Weights of a small transformer language model.
Size: 6 heads of 64, MLP 1152 tanh GELU, 43.6M parameters.
Architecture: RMSNorm before each block, learned positions, tied embeddings.
MLP neurons of a small language model. Each row is named by its layer, matrix (down: output weights) and neuron, and shows model dimensions 48-143. Each number is 500 + 25 x the weight over its row's rms, rounded and kept within 0 to 999. Numbers have three digits each.
After each neuron's rows, "fires before" lists the tokens most often just after its 100 highest values on Wikipedia text that the model never trained on. A number after a token or word is its count.

L10.down879:494480503482537510493527563516463508494477471511503483476500532508504507508506492527512501497476505501509517503472492517490561486449465499516494524487505499493465488528509509474474475544483474450472539508480477532465459499507457512440539511518514514477504499520491522503508471533503492558
fires before: " " 47, " |" 5, " L" 4

L10.down936:500479495538516469534528501488527527518510502484486515502505460472463491544506514481499481526517514498502499451505491507469494493459564494506516481474514449532525484463475493486474501560477519493504520485495509475490505544456522496489484467508510544510464470509571502479477508505475482474
fires before: " " 37, " |" 25, " —" 9, " |\n" 6

L19.down144:464507520518533543457477520482474505490493510502509467505538505501472485485485460547456544515471485489507505478535477520524501494525498513544520475484515502521507477501496480509513532513501499495481470526518480484470459490515456483499560494536502518501485474492525527480478492477506536477
fires before: " |" 43, " (" 7, ";" 6, "^{(" 5

L17.down338:476523481503498456479492484502534522462475482560511545516483530519522494498525525516536540483494523528492451494516484470512492527492499522548458537495533529504465516499500489535492522484504459525476527465474498464511527490504514495484489533522499522475503515461490445480483529507489457499
fires before: "1" 29, "2" 23, "4" 9, " |" 5, " (" 4

L20.down843:535539496481527526494469499493521545520495512440526487530498517514529476530497500509453486523497462501480527527501524491482513517492518507515477493537539550506508526537509520470501476496514481506490505550472493506525502485480508520543471543471510564494488492481440557492509526462523495459
fires before: "2" 80, "1" 15

L21.down331:518443452542502485536494525518451519496526491465489486485485517518510475468461496527522489515583479497505476540559485505460552511465490479556481509527475504537499518470469502483535519514501470448490495492507517492493541506489520524482482483555535480512529508536498491508515500509514488472
fires before: " " 29, " W" 14, " A" 6, " \\" 6, " X" 5

L21.down998:499523466522495551519556524482485490514484462522464470519506529501512488515509507540500461505509486502493509533509500515485502505511465476482437507479495497573515553527497520480500516491505507512485487476505504513489496499533511506454491522477500510482523498501463523528533506504521516507
fires before: " " 67

L22.down1048:503471449489481518477489481483487480503515499466541512485499518528453495507508504482519498532511499511549455492487491513483492515491524545554422531577512509511456520501462479480483508491498494493484555505525531465566525519521519548513480462517525493514464475533499458517542516538510453511
fires before: " of" 48, " to" 9, " for" 4

L20.down377:476536467494501527477541510495478477473493493496475503480531527539510488466513499550507506532477523492510465503533509520542482552492501495463493466473502511489506482513487477468535484465522499492534512508498522507490525466564506506520487507500488508525521497526449548458515525527502525506
fires before: "-" 48, "=" 4

L10.down846:525507458522472492442492498482515515502438477524476468507520513509493502510505490503563512503519498478484473540476490439533522492548472509484515538520489532462511489527528484525510489513510469465493490556521538471475488515538502523478489554511457462476507485517453499481466528489546518529
fires before: " " 62, " |" 11, " —" 5, " Set" 4

L17.down738:452536523494504522447474526480519446482488545499522508483466511519490473532459501478500515506461505509499532500514527492523484478517513451466528527542507466457503506456490471521488489551503494524535512528517483513531515478483485517447512499500529497515500508523505475512552481489520525519
fires before: "9" 55, "1" 13, " " 7, "2" 7, "0" 5, "8" 4

L21.down767:496533487487503500542525491507514468484513514496481513510490515542465470492539505494464527519519507474522481520562504454512478570470505513498486482542464468466490499511462489475472518514514467496496484516482482519504528492505503499512487463495471468483477499498456510505530535534479551529
fires before: "1" 67, "2" 14

L17.down75:455476470481500508502517511515490475495494487552494467490483520519525514479478512499498475476512500507506486486497533472531491510475493498490502508496461510518519526514467511479496524483489508528482499496504521502494523482525470504489504544456491499454492484493511532474466493474494532520
fires before: " " 33, "-" 17, " (" 4

L21.down447:518539460494517496479500485483489456511539504538483467507465503495508467488489540473557463510473480498491506520470531480483528508473486471488508494510531538532475494505491504475523484495465490457489536498491497495490481472481496520444455504479473458486467506446505489491523449546494490510
fires before: ";" 67, " |" 8

L10.down570:477497484481508485491509532521479536514507483519456508516525508517515502488461516510521522564512517479464521475486494483475548507471459471520517482473499486511468502488482496497524511519537504475499487484468515497502501559482509506450499522495513521450483480509516493489486539514515460516
fires before: " " 60, " Goals" 4

L17.down510:488473466467523500516539545489448514503507491547449491526515508520555540467514544429492518491526493534508482471545462522460532521500459475479485500523555493473495497502498502496493488479475508525449494496508511514503544452492495510527511481472475523490536505538462489520514517558498529470
fires before: "0" 34, "1" 32, "2" 18

L17.down105:505532495500507500500479525483479539461475469525480482503458509527486508474502533506479492458550505511478507494507491509495504478547465521455510569551469488473539498503532510484505514453518461522513478488511506507510517474469516473513482509448477502476524518494481483519485504478504524533
fires before: " |" 36, " " 25, "1" 5, "|---|---|\n" 4

L22.down375:490485493506487476503510538488483500488521564545516524520443527547508485492539494506503488498509524458509494532523497479539482508485479496516493512533505549478492452529498482524531510498501509508512461507510453491518553525504518475466488504498543517522501526488515508521453500532540528528
fires before: "2" 33, "3" 13, "as" 5, "hend" 5, "4" 4

L19.down946:495529491506434569491483507501523457513489506523471519491522475517519475493492535517506487515486464516510470501463520439498489492489478528508513495524487541507480460488502511482503483516496474437453490519483507473492497521498496514509479547495501469525482513522483470452486509544517505543
fires before: " " 48, " |" 14, " f" 4

L21.down83:509505438504498487469512539504443425519476525515472498478487479482518463501528528497490483535481484478478491446508483512509530453531498493468498511499570521473481522496490573486474523525489500530497481474505527509449503506506509457511501553464491541489463535477522473498530502456508508487
fires before: "0" 17, "2" 14, "3" 12, "6" 10, "5" 10, "7" 9

L10.down210:486503464495504482560523511474489506507527533519471524490513483500491480517480543501511540550511502507455527484502503486480531467466494481521513466488492495523510473476456489520503507503502529485491495481492504500528532528467502484488525509489520566517464483507559507478482512493498485522
fires before: " " 45, " —" 28, " |" 11

L21.down916:488510503506513455500553471522494535504487489470481496511502467478513470498497509495477518543531484507497537487482561516478479504454474519495500502528516474514506516520546509524474548494501497511483517486466486482497480508452485510510525493469485535487490483460473503506514515480530548475
fires before: "9" 21, "5" 17, "8" 14, "1" 11, "4" 7, "0" 6

L17.down526:502484479514440427512516514486518545476470488531537504477513493502508486522496503464544546495536479468548509513502490500518474483511445499502507507530487542505482497557498479520460538524508487491455529476486487471533510492514486524528529498462501511513512441462505529501504499462546464499
fires before: "1" 16, "2" 14, "9" 9, "5" 8, "0" 7, "4" 6

L19.down220:476510504483463519506485499538504505517494486512503538526488479489452494464496475525535510465508519516468482519498489505501504459527548507490496506513499497472472501490434498506481523506557500462506538512540477471505534516510519530458502508529508445513524469602481497496495461490529488503
fires before: " " 41, " R" 10

L21.down876:521452491511544452526491493507474515480500508473497508523449511528486489496487467499485484521525473487521484533484477485481511499508501450481524464490501522506530482518491533515549508494478499517466493547504501528490500467522512514512492477521504450498510472507478536494497514502453503496
fires before: " " 47, "0" 5, "1" 5, "8" 4, " older" 4

L10.down1064:492505542524495490490515457468490484493535472515550526469550462471486519470479476507483472470469529514495552508528520514511494540506494533467520516494496484513508483522499486513460481507514518511492481499502498510497473467503442469492508495496532555516512501475486511476540499511463531526
fires before: " |" 63, ";" 17, ":" 4

L22.down803:506492516516532515519498479495499489468481544515479496509481447548461493500510500505503537520513523512461505529506496539513487525461460507482511504535555471499506537539517488539473489485492450540469476479462510507448491496482505494518486480541481492442509492468440471546520524503502506516
fires before: "1" 27, "0" 16, " April" 6, " May" 5

L22.down373:488475488529533458477470515533521494543502508496480487537515515469478502528519508549508508486468473489495468555465426467484455486512478488491518474500523535525464482485501529486494490499456497491468506510491489479511425475490442518540475505474516537525519510472476513471465512455495496478
fires before: "2" 21, "1" 20, "5" 8, " " 7, "4" 5

L21.down33:474474513487534504491490510538503496515480510511499457485490515499488484506522487496575509502578484545531476519464495500494498538542465496515510483489491473534499494499508469482473518514485494520475463498448499515481483541567481490523512505467506475471477558474500501445514509499532521500
fires before: "5" 22, "4" 20, "3" 17, "7" 16, "6" 14, "8" 7

L21.down812:512496526501459498500485481487518506446537485418517524541516525492518506471510488488476489517513492493492474458529471533477468499497521500530512470555518532517452539488481520499488497516507440478482510488515506481504444485504458483576499462514496446503491482471494478497526499506466495503
fires before: " of" 29, " were" 7, " was" 7, " is" 7, " are" 6

L17.down910:522458451455491469504566539495496468419510522522509515522532480516528468476528488476501523511526454566499449525506507505539498488473457496469507476516524457506470484548468524501471502493479477492466546487488543482503448521514484485476522441502483468460506491529512492492496494496511465522
fires before: " |" 32, " " 29, "1" 7, "5" 5, "0" 5

L10.down150:487486456537501482511491470541510486484498510505513494498515502502493508487548492465485499521520465498514476503521482491510507483471516510546528522483515476494505489512493516519541513499430528500457444482533514513487458489537533508482530506495486481479459530515530513498513471518526455496
fires before: "|" 64, " |" 11, " " 9

L20.down189:500459471482488518515483473505466488479505481462483540549489509514460515510489462517458500493580510517462513472540501493484470524493544506489526502506475553466479454561443497506517496507554475511495498495498461493488506534475464530522475482498484459516490456508479526512539484529505504503
fires before: " " 40, "1" 35, "2" 5

L19.down260:497519507556487517492470499496488516509521518483448487499526516481458525454510501526501490480484494491517483505487529499512499520539519489507521502508479505473506483482507454488467516502498447478491463508527513525549501485525464492480480500556527484477436512494466499506514503521501512492
fires before: "9" 35, "1" 14, "3" 6, "5" 5, "4" 5

L21.down753:510540494505523533477505539523465506433490520478498495468473458555508505569513490455487447518463506450494492530454482556498501475501521493493491447526525471503467532473532495499528523553469475500485490535478482504462502505467466498499477508520514492500496470508491489525548482500488521485
fires before: "6" 22, "-" 20, "7" 12, " the" 12, "5" 4

L22.down151:473497468524466532516462504540486471461490505495479522485503476522464500471513519516505543481502513529509532480553479505510480496504524539494515488494480514486492495498468505500499497495503472521525515483556499478482504457476461498508526509514491511531533498489560516518487469481501505513
fires before: "1" 36, "2" 29, " " 15

L19.down310:500546487519531513518466505500495512501488519501486530503471481493495528479513495474497500514482500500461511534579525547470476479510532529501484476521531496495435494532463496515465501499523478496503465468517492526468547518503476487495489481499476479473521466503495483488549499482516509573
fires before: "0" 28, "1" 21, "2" 18

L17.down387:470492482501538499457476513535490492556539491481485528490518498505504476480511568505468463509482490473451465473494461483507470491546525487583511492468499448497480505480462494501502475483563495504449487498530488468500528486493477504490492525481456500450529517465488489503515508510515498511
fires before: ":" 25, " R" 15, "och" 13, "dale" 9, " Lin" 4

L10.down441:517479512502508527533504521531541542515532473512507529489492510518482481495532505502504508466521493492507487508550451475485482517487490484553516506483535457497459510506522530473500484498503559491480489476501553488453500518452443527489515508518505491523520532531499472469452468521489444479
fires before: " |" 24, " |\n" 11, ";" 11, " —;" 4

L19.down803:492515521554467565497516500465514561509505498534551537511477523496454489527488491497502506496468510490500489478515554522522518484524464487497481506499499512451497517504491506505451529489506493508521489507505494504533544489467435490474487509512502474508515433536459502509526519457544541498
fires before: "9" 59, "8" 16, "1" 9, "7" 8

L21.down817:509515466486507498475466500485493539523546498506506503496541522540513510464536538497484455470478510549501447511515529458520449499492511474531499458438517464521480526506539515500498511454517505509480459489518503471507504474508515479509519500513496501490490548444527510494503502520517499530
fires before: ":" 69, "dale" 15

L10.down85:501526505504546552547536556501543502481486514510490498471516507549506546474507502487505526472469527499466531493548498521494501519516505496504474490497477537491477499512493488493490506540516485492489470527520483518478502447502460486450555557503450505509488475530481493493457477504485486466
fires before: " |" 34, "0" 20, " " 8, "9" 7, " |\n" 4

L17.down497:519450513512489500476457538519487511481507501466520509533485454482462466512493498504503512501493507481488476503512493515526461496512518477515533525478487488470478509460529463501460508501492481505514493533541515492535522505460513534506482510564513513502552461488493483524505473474499489465
fires before: "9" 45, "8" 13, " South" 4

L17.down917:482466498540539527518491476532555474533505513521461504499457504463482525494511488521479537471459510532494485481524520513483465473515493512480529491490556502499444501504480491484472483528440517517489533500523467466486517524479506487475470492542483510503532485516512491481516511514499531497
fires before: "1" 26, "2" 15, "6" 7, "9" 7, "7" 6, "8" 6

L20.down474:496486479495472495507496495515444443490483478515503509547510491492491519458490495546509459473461473508529456484489525497513505495524475497496508537487526513519482488501502503492495530459521449550455488470476515505500479529499497488504450487537496475523510518507523514466486469541528534549
fires before: " " 57, "1" 7

L19.down473:509476518450487530514527570507505496542487510508441497488539506524489474472526514507464477555483488509494498471513489497569522488561508520528515458477510518516489513500447531504499454529499484485527519505518502553469522475479485512507507495526523450488502505488512502499463502556508479498
fires before: " |" 32, " (" 16, " " 14, " had" 9, " of" 5